MLP neurons of a small language model. Each row is named by its layer, matrix (down: output weights) and neuron, and shows model dimensions 304-431. Each number is 500 + 50 x the weight over its row's rms, rounded and kept within 0 to 999. Numbers have three digits each.
A block is one neuron, or neurons of one layer that tend to fire together. After each block is what it responds to, as a language model described it from the Wikipedia text at the highest values.

L2.down808:479487516459542478590407509505462479473412488524523567556461447468469584441504569465520490498563491544572504577501521596547548401411564503482411472511457470528440527490511555480476539449512442475559534489532502563482585492385548626527572496561548525555482442570502507567541479409500448540457508532482518557509529401511487444407509533562544441481492554465433500530584571482474455424460
L2.down1768:486442518585555505441473552549532558560521460562422351494509542529439387469536527569538492580523469544476495556514384529477471472505448495531507585498529541436544490498544498462473471430518617604661483530502515442510556466488519559556441462487542469496496516547525513505525435462425507465521476529545522454533561389552498412554546313504500587553525509477480450478481553515457530426461
L2.down4102:525485437550505473519487570448517502527544465490461496461406490430507507518486479483554504566459505595473582497480500475545504501546551492484523547449506441504467565520570512516532513504473508524575531490621528488460623481534516549535553451576567532455543540436510478509544516407555584500515559514475555447505596462563521439536521527493524470493482468480517555542589455566511494523473
L2.down4422:495524569525538435598451424597549542451406460541508468386434519402447470499494548484471569410506480464494499440573478446460484441537475505439556446525479446471603459448467521563431493496533525460518527479442547542470478498479469553534500420452525525572563452555475439524463533486481517571545483511474556385472533542543407472545530545465542566482627469477468516436561431561466524562554
Responds to: Predicate verb after subject

L3.down796:490445451453503476553545487508489412542414522583519520532432487477489495513568632480568499553519445525554554481511506495453493451474405504578569378578598592404490520577434469468577555552469484564578407501449594442470546507453434439467537496495562498443493488513524546514521499482523532513472587541478424518478422509442518454508461585463442488470469472496451563485542504499575500515473
L3.down1257:469551507531514512524500429356524557486487345568559569463449487502456540554498423504494511513443540502576493473480522492510449459588527542447484527526495500413547512508533567464524503491493465503609547611451475491555562466503511614484575505567418433576539452437471445441424472427505515480409439545463430466616481463537579594483516475451611519535557507446475501486515517412501571479512
L3.down3226:525473461489527453491528474518522489515489478490441515507530509572557504499574537516486555528524420603615499599512475479434510447575436449533502497410462423542525424587601444405471459582435542483465512530526410469501462480487561556433508552516565495525475525539463426434537538450481442586529510624459539580482524459595408533457524536512491564516470568456565497509512508524485623458521
L3.down4294:555461559522504460479502499484492508571526506569516520511391571447522511528612579475473443499450478533525491456409565523440479546448470429494508509400536454535474601436415530449524618553443532562530556560500533587517532505580469601485514393569508516570460519533482406456551426517554495388418492543528511491450525500537548504506498481452501468450611490541436561551463493562531488443535
Responds to: Predicate verb after subject

L6.down2431:522457493481479505499546461520440556443503530491613524536547489467497546465447504474511536456442534592561514535484478576448525558495458496554513520516489555649507556634527489446572445457548571597541484514427442542542622475435577523502430439492462414469528431493569536539555587456547529535439515527453447473470430569518463406491433611494487549583526458453492457521551550504595475520547
Responds to: Place-name pieces

L2.down62:485499484518515556565478528531587576505415527556519455476456474538513469545523484489558537486502474538398502533519474525500483512526526474516499528440491579495486505514574475454579532545504409458495458484543673517496461556556522484368426514453409516494495545509488534494409595463511569493546544551479483434521510463499424456504533452488556477580503441507445445469463530607629563463479
L2.down2383:505550526408453497396539540461473554478573525551435484484534583491463526432500483417485478459482511522436505501557509494543546477587558475488483458500593498578529430497603493437531487544499502541424511519421539499486518560515415466448450559500530499477522475451514526568463530509493602493551426595482488487522538487537529498455516489585514469378534448523565381399530413432486515388407
L2.down2413:436564386455527420554565474577562463505411530546461615536486489493492390432504484482492416498424516559586602440448541487436478549474490539467439550537473437551473475525583591542503570511538575430457468463555470545448465450553496492456543383543409535526546508415495510539522507512473530430446463492537507544488508420532557444447432506506557489487447513494533477431512514554446512464490
L2.down4038:498558516514550518493427430618501541461474563538467497519537558453493565382552415409526473591540422513448486483483487521595454594440490513515558502573493514482503500556479511615431556475569455514540475431480460447561526502471528486512557472439453480547591444466485464580463484521439507559481460509480479557586571480453595526486417534481507505602569463614525339583523433591559458477601
Responds to: Molecular biology prose

L3.down1175:471425439521424440435423515429400532522429520452504485556466545474418569492460556524539412396536537513469550621454496477543539417474528556512484484436474550534544420453596558428563485524602551481414526515480412541459552515408526513496476486527499483511547477516538584538521483478475568463437515471465541430496479494497551479594484499434521457567493419570478495479555566515531574539434
L3.down2488:521503543441461605480568538407403557481517471500512552449488383489420458569474463489451465500415484455523515482542527419534526574564485382453501536480569555438407492507510435486529461516610534538530451519524534583499482500432460411441470432393501507544432493487484411470469496492540463576495473489588429471417483458465418531520470417562559531494513524449531484447544462524553425541582
L3.down2916:470590547436425465452497666476407459494511592492343568465474506510468482473494547492386558564543556488553452459567503506578635537438500525473474537478488505587501467519497472566491475459469510571532560540500524441478559487496551488460506479477580576518522549560557605616558588391575515486512498502529390586559494501457510480538533575512453544487450507463454543483527461417517478496563
L3.down4261:493486589507552488449499502512572449484443513503541440475385482456511528467518571502442513510444518578553522537527546449553400453501492564548538456479422537448546453426505404510543428545438505552472525464540469528483600421477507479422454555504585571520581541498513493592457465575484475532512535463460430402491383468443520519558485594529538620505448468586504452396485543590564493524423
Responds to: Romanized name fragments

L2.down1595:459518488489607510508498520522502618548580536466524479583549547532474496533549538399504522578483406471540519463523510523462519445440542495512458390442553427468476453513547429483460541435505521537498508443447420523441611433538487537471505416466446497573492497467474501362451502451550546508606520486467459547488424560567522495552506588440498443479459385440494516551528604442461430534485
L2.down2071:444553531454429562475486434470474442418546418546466477571532530632571537443416522475543499503488450522546475487581456531459538468524463555402577503575517532502405545540523418504523483505481458478452460452553485439527478516423423598509503425527536441584483507596482473545458577524487526483596467468554554474526575526490512505522495516562557473328513560502463571559423469518469468553468
L2.down3604:413438446541507487513506533494508488477564518407527359539510489545480434483515584503408451453534453460519593525523520475513527547629461495458534539562495482518511484523574462462464508572481520507544468501481480518442500483455579463459545540525515459560527510480390476500549565538496537519579541473522466566572517441462405471527532502473425523458526526444501498471553558427516509517592
L2.down4362:494496626444471539586475517486486579607542562491489575616522551510568444557481499436474506472491535525497489421470498538545544474612474414618561520523544595524513519446422480521469441465561483500516489479571497498563550485444459474516345562435548560479535495450561458379474582429529497405587505480468558459454519518465472608394563493511501532472548593551367557421402476486602432460549
Responds to: Case and abstract nouns

L3.down499:484459467503354518483609495517533548487565459565499573526525524454427590462463578508517386553505445541474449498510485488433492470600524507484508483549471477502610509459573575499459535504500487474561496454499474455480392470597478446367437447442406523459470452540578428465459599541563472518443457534467530483457494515429594554510514441525534574469590476503498433540470544457502478552490
L3.down1726:457487382480473519547513449444528497548530432542566478515540551454509550561505501464480609470531476481498479482497570486526492499567568460520478486388548481435447448513639540474422536548487508608575417529455531476559510530449485592511477454457510492415498502461514426500502499413530519406410527572562486497559469494473424457556473529514503505498471456457530491501523574481475536449492
L3.down2540:540507394479499518463499450504511539555509464566298510547481560497522454484501466442507490481532453551558440433560606550515506551615517512436438436482498541465480462508471534491414614519518445444493441482521625565511572536535568498556454480523395563481510535477483464476503532427542454466543436499534507503534476555441496504574441503526589575447427507476588427696512490554489510525466
L3.down4372:505568410529467545458492422589522505506631527465456561484488479436569520560606598493551451465486484485501524437521466498425528533515543420476547547504568517532500438415536513498451530613483444453565431420519579496616488561552600511526516502521506452594533597503452341537541557526530479448536556456499500543405542519575448454503572495483515435431523540517566461578400470465486590491547
Responds to: Mid-to-high digit tokens

L2.down901:394554527560504516455473483500494507535502488454464504537510490521439516506436553460437487558420516490442557520528570426529508431539539449584524414447675464430391484500540500458518510498526506406454508516571481446379537401618431534424560526510547516509499540457476481474539513557533413449486428475423507446550508534462583523528514522537530490513507501467469503484500466529477523488513
L2.down1742:537513535446430513528453558441612428498449545430539503503583530575611571428483513438524434506428468360518543479442410499452444560456526530476557503415600556501513430435357495524459344504433472495443398578493489497497543502442516415465480482524498534493613427477505540573502561504536493506505459531515512509501537521543550518473578543440450422507510461519482512531504488531485496501462
L2.down3389:509532490483450498490513501468480429474424496512450533493508453523537471477496497440434431470445437512492586547592578550506447501531461501421454511483505451483516551527575477435558499440533500487516512465405541585488436487535561433468454418460491493518526377478540451430450485442490519587426450586597477520554561466467481509485529404466491493525507444550560464554558398486547514467461
L2.down4034:486424570548477458462493472465440528500451488611561487544584509492601426565425472510460482522479552444607512399392582453422630528478557496463426576499509428515490495549497449459520552401504502547500546445573488429463520530631498445536511491496480533571434523474526507502410611487517426546505481540473508550458512557633612553513492553474494439507531458560514433526482516528504549547555
Responds to: Sports table entries

L6.down1477:525518538511457480537386546449653536603458575535444536442574482563550467399483466492510577568471561537454463594538466422423471540470432469465513479500514463459520549568482558414517543505546530479559430390508560566418549441446548605546546544516512505464565456602528429518489464593498506478456539456531444482479481516552449489570531476493533595576363651388531512458555445535449460535520
Responds to: Inner digits of numbers

L2.down782:493510636537467507486492452458580513466507478474496539521453558460519543610483485477614526485552570516458519434564351467533482483464490517513463536449538527509442465411414566512545486500508470553511472517464491496411478414554582478326508470527502446485589504413611532474498453590480483527440524461442461391462453501431501455563446497473491567501404512485609486535537468497529425556530
L2.down3067:547503464470473467549520395486536502477571518437590487513509580458463517494588555480496508513478446534415525467470553471594511572531529554497448437500591552452553478486615550608510441537439632485506504408572542546452522470485535497497439577455495480595503590535516517478548514544464414528507493514440451396446537566511465490463479503558544458530430501444448517549494531434483556516464
L2.down3398:517490470535494529528560464523483459436596475433649487540523437570571443580564496482443453574438606441524529465464531470474524522608556500431476418442511505541538592426538570478519444417542407546483485536441489522538420449532429582702548555454547539490415437487531505510520532547428538510512501447507509433378569454513491470519477577457425490531480422488546536542463453520432469426464
L2.down3854:462556567471494412529471474492518478478606590507517504550497560540501570436485559414463461445521509549492479555489507472468511502454491574411593524557493404405486367519520489486519525493510589499494464578593420534507553469421523563539355583532517453433413471506484531531549467553522530496518515534423594481452472483481547448453526588515473456500509423522507576484433539494588528527541
Responds to: Mid-word name fragments

L3.down1070:425439491536559555487571508453555507469516482534488476531491490480503575444495455586413606431526459470480551445447478474518476508509541492436497472541330469505536465505587548499571548507458497480561479368556445584470602510482486413435540493486498532507553548541505557526508558415516505422536553588491539448465612441407509533388452512539566499442484464566517559492441553446439538526492
L3.down1673:437465520536532579467465445459505636502501463498446492457481551458418546554476499523540504510481554553462479527484494441483507531461540455524506438540401576491565527524437509506545435414508412456374577523496460496506627424457585460548412532517494462459543502463439475477462466383467538487471523587459536504539516458481533593510425418537542518514513528537606523541506480464502549516427
L3.down3456:515525484422444550393508537525516530450527507493483451567519505501499535524468529543501582382483548434513459552487496487531529537448487630522499558497551485554510494563580553512577594537561440537434358477578479537488514576499479555477584593509446486517431499475521422514500560451508419542500438497462524505522505474526535469426578520519484565489529467561419496560487505576459582435521
L3.down4127:534532581457411455504552549486479584556511451385459515460582538538532533529490445605430559430544626457447491444578451482530478517487465561563504519408588469517566534447499603540438528490559470498428517546443499413477589527486587581428506449477513550461472551532422493472485504465480440540492544534454522521594527547455492574423483505446429474404517442475574436582506421576539457521507
Responds to: Start of rare words

L2.down735:523562468504490553517573466486559451399503458561524543526550544463514583555420518528516489439433442512600568446520527453466552518515435542524491519487459461556635506563522383590464526519513491499520475507499491505549558565541509472445450457561502469489450511542426528488498514487460463503451523538452500517588467458566446552534643534440535508487521497556387427522537448485600576478559
L2.down921:604570465392441527441448519490524467491506560513455496502373497473485633519486479488491503499510541513471496507631536582506465526523561483528462477613467542435464510495533488545529563503585472435468508515496539481490444498533481521520529470425459532453520597454488549558482532531475441526479323512484429465531540489504522649564458504509495433557595490563471467452447462524585495519480
L2.down2717:572414476439456590473531484558539546415469475540460505410471555502570495498454523432529464456548560546588462496406575516517567371437526507480438501455446518563443461466531494524594524514519581487486481521507499549537428511592515467394438524417566474488470508477437482537330486536489523488457511526465590521454514546558512504597501510410524516497490515452352574487423427500458530539498
L2.down3789:544486478518530471502496546544490542491510573509483580526421535577464456416540498453509455517359552572505492422462454452441516476570407564507471578492525468526470435474415428443535541549473559467570472458497413482566527467481492502493531583540517527487465441563540527510363440460498423560491435455472487513517549503549572624509542483523517547470496489545517486506410492562478532506545
Responds to: Word-initial subword fragments

L2.down2058:521528589463466483471503466441409466445515504532457501492443555479375415526340493550473568491557491443536523448502532494469482497440424501457518498518448552521509413539531464538540447535498518575507498493481457523498519493471477505463594538610543524582520588566519513508466579302516522428461478489521473468533432500501440444404527448520413490448485501501482412614479506441602561532543
L2.down2998:512470527516453529556583480517512586504519467475496525458544523465418530546530503514477549449461534524509459459429479513550483519452431506549546479533452594472454408452562486508496584464578398497487488461424428579503610470451568510510532498453431523445505432492477569470472514452539497482436485606532552535463521481523461489468502448454468572504452571487418532498588554520503492450435
L2.down3013:606454524537487465483538559534434527524488460397492486485491575451508494498405625489624568507467517503524461454468454438601478623483408539505509466551495482478488468446447429511570520422506478568477534526466568462590500487480518481479528547460462424419455525405542447560552476475523492530467421488443500485524459537501607517528471532564569540601458479400520531469518479503497469558487
L2.down4418:449443442541608539488481381478421469565511522486473542510507600563445539520452523509563578492468474520500569481600531517446595498511451549557488451488484465445481465370450427550526556500484523505628540524473405518476553491499435560479458500541619456464467433497548547532495483474506490455434477498429475488565471472484537486531488533455496482535519384464450358490523569501415435523506
Responds to: Name-initial pieces; pronouns

L3.down961:499546535511463503507529501452424464565467419517534452444436539453433553488489558541515549526520553448451491631434560508493476543461527548470457549440488573539526553508452514536553532499481528542416450571533373574482487566531582509472534561468434553619475469474517489423490483488475515451465543464502554436522580445521536503468506465487526445468552461511473483524423558517527561519521
L3.down1562:533421418489469429520463414451414494475518459510472488404513455519485487428517497505476523509515491515545531560531611462525532527542465492519476410435493565583524482490478469467400438491538477628490452550511445537517504513526505429552501529395495552494537553589526487549458558533426468448511509460505518374546510474498396502488478590502551462584488575494561524497559494447522490474531
L3.down1722:507537509458515561527501457485566487541486425489454430460501436510517535473513503486520476555463526394513504456503421456448452510518551465550511461496565441440486383531505534496458562595508495508503585447539400541555479406569485503553626379521517526611478560527507454499555538488465430517548533434472553490542582562578580530523553541551442586467524502504550498516515547468446485459489
L3.down3946:472537613486516474563518476515467464475432391504557503482531503538566484513524545547440530529533530469374567453455391586562455506516530564499540617515512512440574479501510525498616419499507457537524465455470469536450474469563501526440445509440519510593459460452524422457548566496551502493499471436556481624497509574492642502455519500557468557461530516525449555438530534491460544507644
Responds to: Fixed-phrase head nouns

L6.down3155:557512540532480468482485452562579516477501495481508570517538503425424510497500458536512392566460552561515504463525538520512486525469531485515587447538502556509425492479408497486484447451478485429456412452529378528524554562588435555569540545422568527472454513505512472495463568431492490519544492475569536523505576465542512547509509545444500573545528452503615386458501470427503527544512
Responds to: Incomplete word fragments

L6.down262:520517451423569566522464519584499476428471534427535402558504531478366514474458536587556429517492500481551492584529488541435530466536479539561559533503581529475570521551415514496481541461462595500487433582466552419517548414471444514488479425460586454400499467565549589510539518486551465460489505523500429402522490464519478522563477548502545447455482443499513514436475445459420490539486
Responds to: Money and legal matters

L6.down2133:475533486518458468484469485426521543483476433421486380478371444434503545514535526504516591533469514488500527579516538508485581561445489466507448622572548495536452496527526546450548476486493489613514531464579468555492501449556491506447429500502529466559544476542444448559594440550560515542507628521518513475481531512594575494418458547489527487510508529500524477587458528483524536476485
Responds to: Verb after subject noun

L6.down1828:430465530465495405397514492396532386477517527427418519511590550464455570498462541393477378484441492448435549381451521374568596392612499475553531450471525491513549527565508483494536524417486548480480482534470552494542521486526487494463512476481536463459506435395458459548475501558595494417462499431455433484482439482535518432407462529476584469508492520516514528495465511470495485466465
Responds to: Technical term fragments

L2.down2852:401571537444481523469479386430472501452594479507502500520468554426456516478618468504529547437483479522530448543596544474465517485563407448451553429440557545390464580469372480548428563382540598494512527560461543536460509511468520585479538422479574550439451561513451453453442569423603478474619591545470412544580489486514596577470605529528452509472525561477547519500506413462508431543504
L2.down3180:417463380494418456523460342421509478443479593603504553514495524436525501493556509491473564515540455487557515534592512463474568529558475440491493444436514590429481384542448533462496533543553527567550486488578561510463541412479465447465454501571440512490461556579483525431525476476577430506499507485427456520543496480416525481501466537416489510528555576503493456572527543466511547421577
L2.down3196:589583480542411527463421471450510489555516453442509483409475520522540501483535494556483517520486502459507545446555552434467526513543431503464473451432487472495537496413495531502413508470567564496478478428586577557456572521550551494500414474514541437487477509668492584458512505378491384507611562475562489514571495544485620522464523478526468602454503491483516437565496544595521440493622
L2.down4533:490564557416579480486539505454432527441477497526504557541403593491492431511469467463498509598432418400553457552603437532397436506501423439523529482437530438562528391515502493509562513564523517548488546462571476518530452480443517552504517442446528529435484392469471506471536589586502549525441526425482430497526481513573523404403536470470450509527601490394549476562494505507532481507546
Responds to: Digit 8 in tables

L3.down285:535561483530501534538500530521510571444459492527473399510482423446510489498402448459489515454447576454427501485483513493487438498604492450602517517435564494467511462501426493432501532512551417552443415605463540534532437481488474509544518457495601562474473567456489495532536478433451489519500504480491540547565512445466448481527505462508565537506491523491511474553553466479599499543510
L3.down529:419517541404486514516476451487410452521484468595515500551506499409525520570478467516498496436473533479449532472430573480535419567547604533475492598514527470453526508408482526451538517549527521476572469516491429581510547560497485493490543435559480501582467663417445513484561466476524455450535488474588443504516450418503540438565491467429575552558485478602565466607468578496509560460446
L3.down1860:474468479427431563522513504532528519491417440501521557586516477469471516566481482442529540499490504526466445457529530514387474472479477468466588508445400458491532480461448567483483469467560472532512498562539485511510530545587464500488555564485462526511594508553441433527510497447454540494393479436547414472509513488478461520491494521559551489566455559528485449602553439522521505434488
L3.down3145:594499521477526436507588528408437509489457529523469514554602559518494442555552502474536471533459482592497491495475518534552541494454357503446484509463493492501588510503459545547448365562596407547617512544588589484499598491562471497456529510507494445462532556508470484513476592540483420423478512522519483517477488604587504489502520455511577537492408556511530488535559489502487571533529
Responds to: Main verbs of narrative clauses

L3.down269:532444460507498555510529431520513539453485476478484585398424446519503494479574499525554599516527519523556489506496571544510537447570575517465480500473495539475403474514497514447563602465548475492411517518565524569477407457464515476513552542585470531563451560469470486581498504499536536523490501448515519471487560600594553490581503516525484486429443504549435445518590466589549541493452
L3.down704:486553488476434472473471513561487438502495521357520429557474431456485604514617359554646522477508496512472437528552482451509505494569495568527481535450607519488449476574437472521512560549532457533561552484482416523503384685520493547534425447461537538499470485531501513496511476450488527499451442502437476541435480469499413411412504447683502433405489480556514564467464463486521507497522
L3.down1308:428494510427401434475549512414508434500529497443513462531476454557552467586568450497431463575533554568524563527459445564497554543498495442520560495444436454550559493501427565422433467492457548520508609518529475548456602516541529572578514466487502512487456497484490564439570483419527474437437464413441577502524514503461464512521464472517470536549384494436518387465520419446498514522535
L3.down3030:606497555486502489477464434484503502434414501429588494407542466451534588539427466482550521508459526539522515539478512466488455576601484543537534571515497521531397475483508487540545477497584577511495548514638529524527552583458429327530483579456536458483435387473516527600460510450555497424513419536538472516439587439508458454596479545547449532428449465567498437419516494503472461485507
Responds to: Section headings and word-initial pieces

L3.down1333:452558500471441399642531562525416445563484490515504391445474498503456469482538518438472586497418490379494552451518485442510466510566450532486544481533557471479501475544539500469517501429434547526565495604474586526432369443462465492494488531468518568576516545471550537501458444531462544583566489499523399483478462413444581516507506442496503552583424526401478609428576448398512545466557
L3.down3067:407565581567537434529481542428540555524453508350536382576491483433558466463530559526531497428497426510516476523513515506465495490492459565530478556534519562450440486494516543521498545477551500531538512469500602523515371515541453513454501455503551509546494496407464559490525527496529503493475473477495529493602483475442498554370497455425599559538477430374460537489534506501488485524530
L3.down3513:494556483482494497480432521514464536584498553406566602493486522472528360466627476470528410502495444481569478516514500548503453537446508487496506504570523628516438495508465554471418508558598489481478487500437556484430450585580503525475572449490468494538490488430542527482504591449561516408431438578512570530466454458564477529428522494454441428510460570476494467422551600402492515511452
L3.down3596:504511502543494480602473550506497499519479576478513484533516561520450505519630443628582499494439496523480478484514422487521493444578530588532536463546545458499552480397413503417450460444510576572441449542441560589485514505503550534501461470549565484522443524493519619421555531388478601368542503491443500411418427561504492469435524499468550463502542509497488504549549477573482563470567
Responds to: Biology term fragments

L6.down3347:483495552517570375492443404472468533564429461592509559530433557516491486483469483488481572465606474479553482449478424433447496453511514477457484506466500501505449432407584413491463557510454571540506480493486431513585548509527551518505586519496489501531429492411560469521531463489554529570425471503566436454567537553473488501489380488524470441547501534548513513492586447515520536424466
Responds to: Surname and name starts

L2.down641:512578524449410499539524531571600434463535524526444567562492537513548479501533505426474430425485525513469511464490532532564576456533533601538510465540493439458512443477479487614560500484481518454556483441514552499505423457531490659489515492513474595495437445578477564543459473535531506519550468461395518518469439486488501434545537527470450487543496505454476545461507473561534547480421
L2.down882:493522570520445442448391550378535385468488473522588443466493594522417482415447531514484443494527536490474506533505565542453516506437465440522572551454486521435559553461475457575445569466464445520443415472423498513454445557479440440456556510484467581497425512521467532525500549430509392594495498476435510495506419445606555432530546522500480513539488543478534681425499487469501508431487
L2.down2409:483478558485538561505480415564493529522588525535494476404502520473420439545488434532544517513616521481581512401428540463419550506475419529510411459469494488499459440497485482438509447531514460554656568468524520562483424630491499455571493497566482477383537504480609526513584495532447472430525409516444507525532527463621523511476494428457572519565537504441441462585612512504494551618542
L2.down4085:525412537482501433557492513576541502525577581459611476496495610501541503435473503468496496466459469439524608532418507520566512495485493512504461512446537420487435480404591519547472487512497408500494485416525485529533565521489558533482486499467504581491453508505567548465458509461500493523496528513552576492493373536560456500423477457487480467441563452445504455531425471527559522607397
Responds to: Pro-wrestling storyline narration